Weights of a small GPT-style language model, trained from scratch on English Wikipedia.
Size: 10 layers, MLP 1024 tanh GELU, vocabulary 7506, 10.1M parameters.
Architecture: RMSNorm before each block, learned positions, tied embeddings.
MLP neurons of a small language model. Each row is named by its layer, matrix (up: input weights; down: output weights) and neuron, and shows model dimensions 48-239. Each number is 128 + 32 x the weight over its row's rms, rounded and kept within 0 to 255. Numbers have three digits each.
After each neuron's rows, "fires on" lists the tokens most often at its 100 highest values on Wikipedia text that the model never trained on. A number after a token or word is its count.

L7.up290:149131096130181143193118199152142073101113119183153137109097114163153140151164121126181126110191147154146154107067164153092092092158088108128140100073128154155137107152174140138026175115068144125202152094082163139099167121152151127150086160122107128132130154120183112112119149101169090087103103190106115102155110143121128108124125119128158060154146101181161162144099122076082136107165161133134156106117097089117229105102147136179131173179096088158140120149147165182154074166104179091090119181131150102181104061160148144069109121113141158090172175122196141180054128129131120139
L7.down290:099121169133155091159147084141084116135100162106132117099088176097109166077046132136124169089140181166210098153107041137140150093146103132143157073098111162115119153119131095153119106169129116144126162118091114155106134074170121115091177085108116163104170120102148120149121141181141181138092118142150132092146117117145255155170114190122128140176058130121069127159129100090142146108141137119060103077158200121084164143134117100177079125165174157161126150154154139144131126137160146130100142097115082108088117178114103176199157104134090112191163145133163156145102112126163046114
fires on: "-d" 9, " ind" 9, "D" 9, "v" 8, "ig" 8, "d" 8

L4.up796:185114160139172142131127117142126098159216125127129028113151127178146131138223131144148108109122175190132127138099116104125104138100205041175118149152093108085172104133158131132119125110116071154108149141110163166130166130175082131097102161114120132146144097139157088131126100137127104143117121134095119128153085140119149154110140054086144132154200081191110127109132037087104078109102157172163158138109134124112075160068188108136174118113130165139108168133107135129132167139107095117133105148069131113132140087131122094119155137132146084116165156063104145131073116074085149150
L4.down796:068170152046127138140150078149157142166153186105119135231066127143127076076117100128074184159120162130213120115137156142069062103090143088155104142111090150144152077105138110154131099093129103135151139095119156156093074160129133136175133102112116134089132172108134100100146156117103168138163182119133142109157071138068168144136124116098100150081129124149101073130132090121137107145201131104103143111127114149096116085120078185102106178102143155106096180160150140197148112138087105071122166104144072092099103162142145069111172098120126099184132110161145107134151135089081118151
fires on: "-" 78, " Af" 7

L7.up383:077132078146124177131110153170148124137104166122110080141084151182133098148098141158111113045114059134106164067102146115123127143124099116135142174186104122115150122161183096144109117127125144118156131100131090119182158090105121165163105140112157166137102153148151189122085120154215111090176165165179173127141171148145135144145134032079120110135131110131110111127222073087123099116157104138126151138086145147154102131082153144179163094158200099081125130164144135067125152156101136177210111114156170154096115155166138141099155133081104066121107071121115185094147140121069148120
L7.down383:143083154081131093149189123134162142121107135142158121173118135176095138108090074108170188144164117088106098178162132149090131090102123148133166063066120140147178187115175103152161103188122107151140140143128125117148085156154178103108170062084117140145150132135126116121160070126086097113102111108145158174145174165112127083141146156103153093189082131111076155155142148051160129163162130108123103130132129129123164162204171129152091114198185087154216132115109121177105112139100129128160197052083174105125194150116092114169176130109129133147158119128188138169073199120166164090
fires on: " |\n\n" 25, "-" 19, " " 7, " s" 7, "-f" 5, "b" 4

L7.up885:119095129105161183116080125190144109168167165169136060142102121156112136179186115127164139155155111157117163127176110132119080102098117079167077167150119075158171131123119158145147155065116117137114147154102107101122139136150084158138115185132167108193107102154157101191100151109107108150110149213115117114114087153099138138094061081144118079143187112157089141077113090167134155114114142130179128157105073116131155176166159148108137087174096154144119156185161109177107118158086127111121148110094126136131077146125147095080180099142182144156093121034117114130172147166052193169
L7.down885:117154129091177095127090135140155124130149120144123171151124143130145182077172121118115132120130109162192163160086139073255113151126201120107070122087129120156201109162119164134101152110115111148165169104150136146129119108201133128112147148141154110118160114162109123136117153097118130103134176140072125115102099154142121153133122149115156141131136156130076121215118100137139118121147162138179083084126111134149140112124129145072167165139091111158118222164055146109174131092089131074097159000126153079139108199154119064109124178089120155138167118197168197146101112140131094127
fires on: "-" 54, " " 24, "{" 10

L4.up429:130139153170188103128092121163099090110149144165135091107111106212140102107202143151180120167089137142102135137117131109139117124125160084143168184154112105069124120122183136146128167111131103107131122152140098140181177121133083138119087152123132143115115114102107161105128053115163102119095156134088127165108134130093161133126132126113112110107129114145063155138102058083166126131111130110154072154097127093122125134067153144136213156133115121095130115119135132105130172106080092143117096133168122104087130108122124104164188174130119135178172115074137120103100141116046165166
L4.down429:138169105118093124133159106164131118179174156112127063184125110128141112125140102115059173118151119073159127168136145162099077140205127167164122090154124099177125100029176131133113133108085155130144103130100104121098068102163135142128132073090133150107165136129108150106135112099114097148192140111119077157146098203167144191137132114113108158085103111126072132094140086133074125102104121102130105105168096104099099131116102142101157141132084182071098109093102118163169146166152101114103115103103158062098132111090144151109100102125127072159142184113112117132145115127125142107
fires on: "-" 74, "," 17

L7.up888:068127079120147133153105107205147126112192156113090177093102081136113140136073181152174129129135145137108178169104130198154047130128151116141139138112127081143156106104131134171151163119102129064074143088177145128180117129148091128136134214097095116089100120118153178150103151098144128106110115119079116131091125184148131127107131067156148091099149098159123095093166110097154152144101099151113142162132100170115071111109125135138165059107131101088091157188099100143108135113086081166185111118167110136134109162141120104119165157092124088120104108062141163147060168149106174119
L7.down888:065159140083117103091138110077145114100143119153136134139148150158133166090174128107137122110099135100142159132116124143214177160063157130079120148126158202112178155103194143150129141119141118126173104095180117136124103088156134148122111132134138148125143115117112094109120121132101060074137170135117117103095094143170117168135108105141115110151124140135130164215126158113155099159159137054141134115092132089180177090140166162132129142147125120160159161095143154121090098110140177139105143000098184124158151174149102159125089081122164163151148125175136162113120114149119145140
fires on: " (" 60, " " 35

L2.up857:137108143127128114127053123131137173107144127115166208125103122148118124156168112127089133149149164117115139189120150129134107133172111169142139142111211158067158151079150137123119146211099042114120122077135100116158090175145105100065127127169126174146145146142117156115153074150182125136167091137157139117116088085138180078127134130107134111075154113115097156161117139072146151154107133168145123090106110135067167143046094081192179107127131130082135118121118120170141145070074167177110141173173113115103132089114141161119102230173098099179133099131083114100098151126137170131
L2.down857:146162120117189097104152129123151133098143132107250142121130147113128116153154183123134104092147137174179159114133144151115111096135096133147114199105091145149140080165170163154110150149126136112179058176144084101134133133082121145145112148112133178077117132116105097121105119077145094096134178146102108157078153131178129150125163107159137079147119105095105191167121162089125119120143087121132157137145070067117129106055153172155087160080070125096060159050128103112130111118123158137069106143210143154120144119122055164115081106143145081093118144133123106085134160120169117182
fires on: " U" 40, " /" 13, " United" 13

L7.up992:151142102162103127138141158125120151099167154118112090163080124143156114109207154157146126109111085121105104102105183106128128111200119107140083170160141084110138104157160095096103152123128036162144075108118154182134119122158209118110112111136142124123144118120110109058129131088150135109135135117124093119114056083117129104085155123129150102137123146155126132131186114103119117110053087123139063098131157113100113090126126097127157146209104074168200112114109154076176100100098096096120157115178147114119118089161134109128165143154050082144097117139124089182150183173043114153
L7.down992:204146136083137096141167152132121091093118166154113162061154122160168071108142163146124111112118093076105093117105152120096146130139180155113146108127210149182129110091105173148185130134148100109128108143130172110150112093133156127147134091103132123141101163101118119205124132095093119125125110120154075143139155144158118086098120128074125104059196155147154124083112207111125133187133146106130172110098132105115098158151104119136065069122155177128114171123157083141159121117106192170202110152167162139172144162072118156094151126107142169152099132062092098100169154146184071119
fires on: " and" 13, " or" 12, "-" 8, " Cy" 6, " t" 6, " am" 6

L4.up658:142109061123115108140126207139143189141165161161079122200173146094106158179150113112161138101147128167107089133154113134090137155107232114109107129114133124107144153136136102162181119137100123167148146133105165132180211152119095141070145121168125155112093103133198093157184129121098166146130129051112192134127120073108109140024094152147138082198198159106182095124124127184141092092053162196202122125158146154101138046135168104106191101160164141117140119140131104112147138166140137152191158110062089147134149161136109114099211129170132099112118128080092105111073121161097131142
L4.down658:081146153152189115179076127157171119135126184145131116103125135110119126196132144117095112154166168132142154146104135103128105083160105107112120125126119120129131125115121105103131118089125139102207113124168154127119117184154075097070185178160157139166158175090142160126102088075184147113127106134194084080078152130049095157103083158105062152142078160129168099084143086165117124079106107075116105201124173176137161110127114100111101126179155129065076122179079091146168137147111137072165132134139093055062130134103135145121157128090096156112101115138147154086169099101144136130
fires on: " " 68, " to" 26

L4.up928:156149087116146089058123147086093151150164138175106029131120127157116119142159128139153165121153126146142144216110150126113116140201124096126136110138163139123117137121195140098145154103106060173145116079125098108128148142141098107118073179119137112152086129126126109147087096143138067143177140116126134090120093133083112034100140123136142109169107100152105115100150080083179134151044184194159089137161092115133167118145110130192141150142089174131121104140128172121154140108129076085139124112117153106099103141124169096129131125171147083137154180099115070184107154162116164221
L4.down928:114132145105118121104208150134129072138096111157132162123155141168135169117121130085065154163100084094181078159181110100152130098123119165152171100113143162155044128119075121088129100151197137118177140131116131164093104069099131108108163120125140131132176166020075150142133129133097147137136085140197140145096125130118091186152114147132125148129116105093142134110084090156167153121141130053070103155160113154137131138078124128096043108126123131095124214083137107144108127159229087133123101126147121126103207155110145147133125111111134154066140121113134091144172103136153060144
fires on: " as" 31, " and" 27, " or" 11, " with" 10, " /" 8, " R" 4

L2.up386:120066073120166112160117112095119116090120163159133135142113149130189143137144157134088133101155145146131148123101187100100111120162108160145128103135169126133196098105142120119118158136123056166122161055115145119104104133156143114087099133145148105083123167222092171097109142119131132082174106151160117110107142111149123063072141133096181120147107065135084087193130116123141114141077108068135106136080090161078149022115113079235182140090063139146102113146160129094145127148079118112177134107139145094137143155099132158115122174148137088107140114095158183103105122092141139105
L2.down386:137155098099114106111122131112096115088131182154195160146119176138059133142118088095133082115170116118173139164168116139136132113127136158103137147213122140090229068116144136154145135135192065160152145131123137131099081129126145126098102121090106129149140099099125164154142167164150060121150113113145148165063097077117144148172148134104144169142121111142153145143130093122086146142151141108107169174050099081182160083129117120158120191082068112129104229124119141146128155120145149172134116141146165091089083112154109115165120071136145092111161147120122155126227125101121121136
fires on: " E" 17, " U" 16, " O" 8, " H" 7, " Cy" 5

L2.up400:099118097170081168157133120089118167112144126119104200114164135107109120114168197105136158094096138136095092171066183075188158113056136063104126088131120098141150132151201086139099135173100133139103135138167097201148114155134127101112161170127123141138069128121176175129135069148114110124103114127107158084088131092162129081125140130144156082098147158147141152134216065082129067128104091122173134132125142096064149154135119102126171160149129157111127153069105105129165211092109169156110131152101125194111138102148101135104154073209148076100139164134120121109141117094116117127
L2.down400:143108128114125124097119104129103091154126133139132149156105095145200141124190084181065126087109079126070119127157132091095124137105164188072111147068131124154178101127178148134146144119102141143139147165053158164089144083091151108150130100183091116189124130094211130099158145142118121116106172115129128096234086111144134143113128143151129132115131171132170107165113148132147080149100124114115111150186138136123153118159110172144128129162068115115164141082122147155121109131120174162135150173131086110127170130047149149126123090154128160064215155159086082179112118106134056121
fires on: " prot" 28, " am" 8, " im" 7, " occur" 6, " older" 6

L7.up276:148106143160138121091116154147063144224131204069079098124108086213115111122087108064159156190123127118112173101123125161141170074161134159069125195140129035088150125123093092137116157108134130066153126160184117141119127143142141144143094148129143087146094082159129152142113125155100105118158072101113143162147200175107085123153103128172129147148187154121101152123101093219139097189098130179138107126147076115152092128116150103110140106105156185099136137133164110090150084125111132155123067101157105142109165104178104079166172143096133124054154168165171155199120161155131162108
L7.down276:140129112121142121117185163038082129057130067152172111105113149045062126129142161135102078107104179137162160146150143146178214162080084129156092114115134136116086101136173115104080122164112101144143080119115179136141133062122108101155166082137132127122153170090140149128139143105209116087145169137083144161136156114173114147201128080122140177109125153171113115162097157170108118111109105111129161177167168148100139141126116081111129174199096135098133078183103081147127148109164094165165080173131146087092181120158129137116078106140090084141143148078119155108131091123156069134
fires on: "s" 59, " L" 7, "icles" 5, "es" 4

L2.up622:105117084192162117114145132170143117160093154165111096161177144130060138114078151130132099155113200148090135160008167104152166103104101147161127093074182115219141087076125186126120141142142134147111142084164141168127116117113094152072116124170116119104152129152130115151123096138128107105104144053122103137106096115206087138163129160179126125100122118121168082113168126167140109108129173148108139147152165116144117084190092117172176106169123174158106104135106145191152100123137039108118121108080220148175126095096123135112152132155123156107155165119138105146081129128124132147
L2.down622:117095110101094095195154168118107172147114137112129142163151130136188105137035135095111173137150172100094125076096155128157134107189107134200138074101177113202092106124117068114100114070149109103117165147111098146086074139129153146143134076080112119125187173129088121161178136127084127107113140116047112146152163132167144172152148164032132165134121142135130085158103156163079140107139129142136153103069200153124112112083157135133148138156102120223109081143147147101156101099126185107103116129127165120123116158152125192115154067113112120105122101132156167158139110129164120111
fires on: " had" 22, " some" 12, " The" 9, " has" 6, " many" 5, " its" 5

L7.up362:165131163118092151178132166120118168222105163087133083189127112146072154183122177109148099137095153143094151141148143091176175097128146101089110126135121157157149102125113127099157111183116137134107146152145139199133201131130078144073099201151164098152140139161123132166113082183108172135178138159157078096168135181133140142141130173109142109168115049136079157162087096144167121133143222167133139132155127093087144110126087128176156133136095187176096138200096190153145100134163127130140112133183111128139049184072094143098115160166172134156087125130147085116167084139186118164
L7.down362:099187163147159083082159134106159119111126117118074121078079132154162082102140163161128179106128130140106120072121105161169114151097120167123081121187164141109098158092141119097075113119160139173097111169184154095182092112067149170176119133092109117059126166126121100105112154150171069115078084080127150130074134073130136112107182085104135131155126092106191044118138122123072116113099103109085125117112124116135120185170124119168159124102144121087156129046075108162100146174096112129084134126116185108113057174095173142170139106068132089142127149076131195149122157106065191168
fires on: " was" 46, " it" 9, " as" 7

L4.up381:124093107089115146107116121085166140130172143160121141106116138151094177160156110138189138106177164069123182146117113176092100157096145065098111163105129123190157167126190104131129169116072077119106167086135110097089143142143139158080097107117139129165062103146195096157070192110168113121123142177124177101166107116202162147143078156140119131126093171145186130147145057107129144137161164182100145083136057132114111105123097161167113153110161084159114110184151153188132101152103129152088117109135109070099079039149129123154118094169176136082197170093117125181109107116095186156
L4.down381:126174130134121144128112148103116033111140071094171158134091139119136093140128133111126170139158096139154068110119116140223129098142082146156092112111134151072119075150086103145106165157114072093168135164109143130101153080140125123143099133051079100104173118098076174156097128150203113113122083135129121114137166133118164228096130106196092148142105088087128134184160097093112135084122153130165124177131085180165132153169114146118084194113112118164075195096155141067116121139128125144151142182114171142101144148146120142142151155106086178147075116128124145144224128163196064166
fires on: "D" 22, "V" 13, " D" 8, "d" 5, "qu" 4, "E" 4

L7.up796:099130131108145062155139117157112160098112185149146093140106108107137076155093127160117123129164093144143123094086158171064085123120123138163159148074136198086157114151169125167090198145099159170107059047102140141107129137143162145151104179170139063155100083141035107087126120080079175061121157114169109138148124114117140081155082071153112091131069142176149173110065141048147140127138151162096131163149123108144101130081170133141126131131178180134103104175147168142120139089148148111105075138131153107158123109127088150112207118146140106098125117145181124145083192066137137168
L7.down796:114126171174131144131105162125221131098108100139098120061176085129121139117135093109126168132172139190139057086106067146191166147133097104103105134160169080098104096094115163123087083117221138148158171205132130069136061149156152156151127144143127191115124099157120136117104163105222082154085139113110146134158139154128122176109121106172090184151145180132128172126125164192127119093134154094107099081103076147106165160114131108180155107185101147121056132152095107106054140110180121171158107090115116119093129144199110155113152155136145188108121139093097145128123125128106112132
fires on: "qu" 14, "r" 12, "ug" 11, "pr" 7, "br" 6

L4.up744:200087142136170153153111115099114157141101154171132143213132060161104209144171135161111117083159104129062124133137144111127194143095160132178121167105127145173123103119131109138149141169090100133120084156178125131178223135157099107073121128202151145107126142124110091163168105145186164137180168128134140139170104115159157079129133109111084026123115101127131129140116116125184150164092099146161106100172130135106097134158139141163159107113192147110111138136129100103181164153089125142160139226106149113128092155145133133102114214153130126102095078154091110073128113148145189103
L4.down744:121125090161179182141102173158132155125120171127152191066141073112124180161132156127131126081133156126183163134133187146089154143122170116151118125132099121196085040137158116150115161121118089148161125127174180098149129066143133141117145168106137138129148071159132137125096102203102133133116082179129133130097126122161080107076159108078127175132182096137156159160150062130125112130131166160143102207201117101114146134085153121143122116126125116150125143111039129145088180121123132192147149146173120117105127128137134108160124171060126123117103088139133173090100140107159168088
fires on: ":" 37, " in" 22, "-" 4, " of" 4

L2.up219:142072097120123177101078124142137121137138212148102184113123089133106121156109158109158060109167122142078123148156170112107112118106124102169132149100158135125154104071084166147132092156110119122149128099163172104097129115122147133082129109110123142114088099139135073149151093152144123141150089104183148104122096136158100111054158108113134097122138084129168132081126134191173079188118098102152142122203114110121124095097160079153111097116151145078137147121121123156135120127105103148131092120096133089131116148104097135139138142161082074088144078115086116148120145107119162147
L2.down219:157180176109142123126126206147149168103129153082119151081106030131155143103110095131134169070154156096185111156125127097085126151155084130109198146159106127107037031122106139112114094171117101156180154108157155148120150167146138071086120166111068133087096108121110119168156147255144170150070085151152114108129118160106115114104135116145155118174116146172100110144106068148166126166146113141105069139107138137066158150121109108127147074110137165165078164169123149071138119150158139090116137117104150148139122136117134129135158186124156171160137128139119043119154151121127062123
fires on: " |" 77, " " 8, "|" 7

L7.up391:164136079087154115143078164161154127153151185087149082099133100180085169139111158152200148168144162133092103123148172173154109122197152102132146145155119086115148098108144092139153110114131105067141149106163151155152197153171115130147135122090128162081166151098110102142078131139134136072144130165114138157100165163112165100079112038111152106131152109163108188126105102152138140111087167172180117130088085104183140069125112109164177100140110109113125141225121174144130103107095090151173144127215097107113102202140146139143187152114153122142113107078112127123074092162061154129
L7.down391:072136090089155094146100155121113119142120120139140185099118130186108147111163151092151124128099137119187117074127173118185110142126177130090116105090109097150149116090100064191075138119120097086152165127103119145127111099122106091122092140124153099066119129097115145155176190132150081093129151127088122138088096082092101138168129095135142111117048145109119165196148140131194143108095158169142099116112155106113163136122121127158192165166067126178108215121124118131141130088107168124159174004134134111171109203133149122113151119076105097165192119134132143152132111097132153145
fires on: " (" 22, " \"" 20, " un" 16, "-" 9, " on" 9, " under" 6

L7.up979:129169080106144145107111120204121143135091151135124094088115148113150117111156150138127149136132082071114201150173106060077085118116092126167134084143151097145155083120136162150191105078157126065126158073158138192204152125151149130129115137146148184099151124098117152115086093123127125149121102117113071154091092171140119104075033057190103088131143120097112142165159096098131191098145131115134082148149105119106146074210095153098255098163114135107128104120057151171136159150141076147160122115124147164188155053167140108100165113105126106108111111128145121095129169175144156164
L7.down979:120087156121097131125118132143112113091179157164148147104135082146068115129143152081107089130131191125189120138102101140206112140112137168090111194135161134125066103130113135191102153185103173150084142120142147131085060147152108131129148109138139090098119117118178170140132194193143109097134132076164131101129157115132061143171126133131075110091151170172122100208075166163133091184166156142156142116198140161115178147077098066212215116073151078120097235098129164121129137091106172117110129094150095080105094218134123153149120158148147177130153114095105118164166158059143110120
fires on: " (" 63, " can" 6

L7.up978:107117125092148123115074133151145147128104195169151152113104153116155186152114138146099106153162137092103128171126127132076089188121102068133156096142183091128166121157120143142124107109114110084117135118161116114106115159160060077031121126157110134106163130124147145157116133084163173136105121202156119076122096087095146098152128203144133100109180167078104105099051076170097148122142152111118069083141088146065119183132135131135195098118116099112072084137147144197080084153133045159090139126121124154088100040087149137104119154136110120170113159201120138092140142109099147182
L7.down978:109116163102146139165136182138069152051161094067141158136076129102158082153079071122124135145173140124060150193087139118161105119149162086095141135180176123070141108088118119183164149135132146132092081127092163123191129131104156179171149135081188130180149143153121114134115145169117137125132102176176135175125132084123121133145122164142149170075134086144190114101123144118113084148146100147147167099106156116134150163131110108103101153109096163139115191076127118126115110143145126133144118095124127144160090149088099145127121084137141124042140172094132170183134200124124116107
fires on: " " 29, " /" 15, "-" 13, " |" 5, " (" 4

L7.up566:139147093145158100147109146124153150145074200133101086141113168166084157146137163131162160130109151133106100109120210147152136088181138124126134088141112135107130121113138142116161078130137076103114129097119176149143138169100092121118115147065138152079149124105136102185135119140063163079079090102100104131062125103115130161096160100154142130146104114128163119122116101122132132135123198190205113166149121098143083151156083100177123144134108143148118134214128160189151097097115043112210087146237127155152098170104129098093178157142115096191133160146144124133103156137111129138
L7.down566:088141101096113073130095094137114173138118084113123220082179138193107096076110147134114157125086127116106083136130126132140111132134101154094159102137096116150128067151109122102137157101123036113165172114083113158162174144161198110167141122163174107114125107075124186143144204112095124054053068178122176169109154166130130116163123095130113148034166093118137161166134105202114132177157183114191083103162149094121126150104134169135147151144112138126163093123127116138124163121088152177147141055174090125100050138188177199191144141120083118164109099100111089157131171084168166117
fires on: " an" 64, "\"" 8, "An" 4, " as" 4

L2.up120:162119145131156130130132161132115124155146156126144159101182122129111174137106128159127095067132179134121122099119111090175161137074134054162119125207125084168153112140168194068154114108124126101150128113186147149107167071110019148102167103170135175075166165093146097147154141107161177106147141141095117121125075105122141112134094141112065098148182158117122104087151117091182110114149172111166127130071132121102096131171141170167197129163126121096070100112062150141110213124114121149149115107190160096138089078121145118113097168123084130190084153115102100128109122045085132174
L2.down120:127172124120177119110208126204128094120140126101149129145128120067126092146077117073117142155121135150070142148114146092112039116189100102173138107133196116110131197134088070080142136099087159156089153068119183140112122175144132121133141116108138162110122198134078156166130130119175193129105133084128146082140147110118153104153165149073121149115181089127128061065101108137153131135130109101095109138148126142055121102095069099140140125156114139053133118144117123112116124117144084115064096108160133104086166110151131130142163163117140076112134178174068104089137115158163106108
fires on: " of" 36, " the" 28, "The" 6, " sub" 5

L4.up224:161091131138080152137090121146156142090139130117092186183139116146125136161106072179183118088154086160089130167161122125115151141142149147154142150108127113096130111104115116156142102163097165118134063166092203135170193113140132143071134138159128183108101109146163092139213142166108156151125115091142192174157124126103162086051150116108123093125152111089127151110128187166138110170082083153173126100156105118101063100170129147111195069146140180111153140128116126094122133125102154105115182144077106164194135169113093169080185193153129068182115073117125096098091157093143208133
L4.down224:129134127175169115136176157106126118106110175101131145097123088113115100123151165129111151075079135120176146134095124118181180151077140106090141149121181154134017129120151128161068169167122147092167135104174141165119107102104135117117122088050087148165116140084146144139132078159161115139098093182107082097135158088119175124097130144136097144134156142106149117122175053121111121128188108174178151142158167100141174168066156147110079153153155141082121156118062122126104113118127091109136149114104097157043160140096134166151141146073101104128137110141152136139181120098125128087
fires on: " in" 72, " " 23, " of" 4

L4.up820:131088095086084124120112127147113105074145151177222161071124113149113170174105200101159140147136117142115132117148163174083123125116155149154103129120136114105119180106150170151160117108092101124227096121125157124128107145077120158125125166128104141081088086140114074135152146140107087094085126111094132109000113102112215103053129091158141096144142147096114109106124119104115134125126161126134148159110114105132128081086093136112171074104078138151057131086128118148143102088128157155126110130151163100197099133119126155121168115072119068148081159071152131150086139087050171111
L4.down820:115133112186106153145107123095127049163135143121148082160153133142128051177130125117168173108163119149150117147149108112179125132152078133087133094118173162062156095122103138103087101164213194156173120137122132097156121120180123132090107105089199163128156122106122203133131175136153078115129117170163095160109150126121149159152117123172146151170147100150134087160132152157104136065102173194104121192163157113185128177099165100090108169154168131082135096131174200178156122140177087096111121145162174163079188125134140131133150093112146150104100114074122138095142115142152127084
fires on: " the" 47, " " 11, " a" 9, " on" 8

L4.up752:183099172140159150155111181144113117150121156139154125116170121124178115096140108111145112064121180126116124105102082090113070126120198051128115136179102110140129131159155131135139197120112174095104127108150094150195187107137099124086138132123118149065133165139202185149128124124159149084124148160157101109162108138124134148178108129119119100126091134165152110076139096098199109115103153118187079156066148105085110104107144118183184128187141136110072111157152151111130151135123076094113136132124151098148056044139117098157097133142117180162166157145116089167119128149126140172
L4.down752:132147123134116181150160097190140134164121140073144154139119108129163069148114090134047123143110125084066121116126170105169139128147126155113169116104179109121107108137165125065133095122112134120114103148081089207098107164135123135136098140147136097098144123089085134118123150151163135117200112130185163147195111060096126133144111187088122155095131108151093160133090141136070109107114129131142142111202112120114119163122103119112118114187147112120111120102137134132158093080155092094161063173202091152080168112075150172123139129098165131131108182146209086097161106119137079117
fires on: "," 60, " such" 16, " the" 11

L4.up785:116126127179085123100146151188184095155111154152132159136089132114149082144113094140162135064143162109110169140095077117105097134045137161099136093043135103169181042152119114161117094125108183133162139116152166102132142123145156079125165128099118136118072178145179116150140164121139118132066107129129199124167161178131106122113072125157120121153187155188110113132203079121133174120213141142137145142142103171134100130184119165123178098143175111158171130146050150123123128187100112097169128133053113154095134101145119119136119101100139108092100143125132141197122145129115159101
L4.down785:105123121166160135091103138138096185111126160129128098046117107134109176112108108163122157151095102142157140153148080115136126119136098121139209135075139137100150122125154119108121124147076101148190152134152168114091116142135122109135172193123122100106181109122106101116105121099146117149167084090131129120094185114148111144179149174110129096124107122104094052144087180182158087174110063191151108130111191181077147159135067162096078157142129088104136140141162160124115162119106121087125186141095136098078083173100140156181162133108102142174141076107154164153069124094180114080
fires on: " st" 20, " expl" 12, "pl" 11, " rel" 10, " dem" 6, " fl" 5

L4.up952:099155147202146091163128137146118184134113163113072078183165092134112109130199124136128116105077134165111119114112136084071170142047133190122121132127221125128152100087090138161162055181134079170146161066126126139149155144161116152068077160177131157150062145172104128146128118147162165140143083063110100142121086140086142133077149143166158120139139172136156093157114146151111108122135101162131096131102129148108116112152111087106155074157247204102120155108134185155104161138093120107117126131056083175069157134150110133120168133171103120127157105168192105151137139134126142095
L4.down952:099131139126070113134127104166123105127145175129154083103155179161198090147072139150149167107151121097134163086129167157150158119151128125118132065132073151097106123149174134106111164125139142114152105132146096140127143086104098117117061060095119169160055088112108173173169095141113145131110116127158125130102098152111145174132129142148148166128118146094110078130157070129139120138106130154128161127141118121108073106116100126072098153181176082167151155082142114086127129086210160135121119167126179075075106138150094076221174157134133119039079116101135162128050164124128125158
fires on: " has" 17, " had" 13, "\n" 11, ".\n" 9, " re" 7

L7.up236:185133124083108090123120161133127104126106141095139131113119081162102102107108183079180125137155076112096155081174183136153216095140126142111101116148167153163135154080113111126149091100120081115166104180137185171103126203148193143136085116110160129114139108132122122139073113129157180174159084185101117139161137165104086140089152118176176114110136083137118107159104145176131138118090189103146170075164128125146143104094071097107084143100141141149167101148141148144131074067154126114107117140198065133186107127213124124136181171119164161186158065151164135160183132110170219154
L7.down236:126119162114163116166113109070115138103092066115145126138115117108153176117134116113123091092143165158089124077147117151147148103112092144152146124170221134100046141120150066119112134066159112124090114135098113087145146154122127104141094121201076070066104100121078177147121095103157156104113143195109146094129121099147143123116144117088125150167157150140133131109087138140149149155150115076074135183062170114124107163093136168154124206119118113139071061119185112153112146125086098169112091112135202058055092128147132124177105136093124109121136143086138152071085104143158106053
fires on: "es" 45, "s" 14, "a" 5

L2.up645:110139159194103117115121066137125162106153158129050102101121131122096101224121180123180107125126125211108149086108092140115113129134138065120145084088120081080176090174119140153113090145106215109121109159208157137136120132114135136164097154160124084140087062145091128175159152139121142112049099138144178131171130147139144062151109128145150145120187192132100151142130072067155115155110102145118121117147115115098115176149121137113125108151159218113128155151090119138141128165125135108103064145164102173150144102147134122098142115163205127148082126181133120114122109097148149151
L2.down645:100135046199160160149127119113070161095170182137112139108116124100141110183076159151109174071142144170108127105171146126122110162163173090143094133110148149142157077100112090127091097156121129141129131123129169151114114115081131149178130073152132103134113103150167135143132166132105112139113122103153116108155165146110119092127121142096135160136144157121136076167113096195145085102130039107077110113110150124164097091150124179090168150173133144089161193154128131147115129174143128088153090115109139153181084164145124135103150168122172037188126130107105148089169128087116049174
fires on: " st" 56, " fl" 11, " cr" 10, " bl" 7

L2.up853:164122127129178106103088163154124166127113158133162127133169072138142112131107160143174104130160171107065120159104134139145137136077105141100134168154191098152139097117095164099163192146129122070130130100173136143184137110143110154122101066139139119094155130143179101133113090132145182132127090121156111112163107127157100155089111129104082101121154128139135103112160118133158132143135122145153084148101142126138122126158141121156202116114133118111172086131162146112120128154110072145141120134157141075157117097131138086125144135154123180143178097149120098161127139185106141153
L2.down853:158160176151167124150105170104135075156116150100123157109143152139180115107138154132130124119120137126058111153074118142121124116143134151125132094128106065136044129141121034162130127083152091105126156115153145132112101123109100156123145145171144146070185179160172151121168169088109200098120114099175108107090165159182115148043090175077118204107183106117115133065162097174124106172161172126124133116099195149133107100154172157146159175146111115148096114103125142086108094153134153142102100161096135098131120069098107171140119083161123081107117193136111154135134096148158104141
fires on: "," 97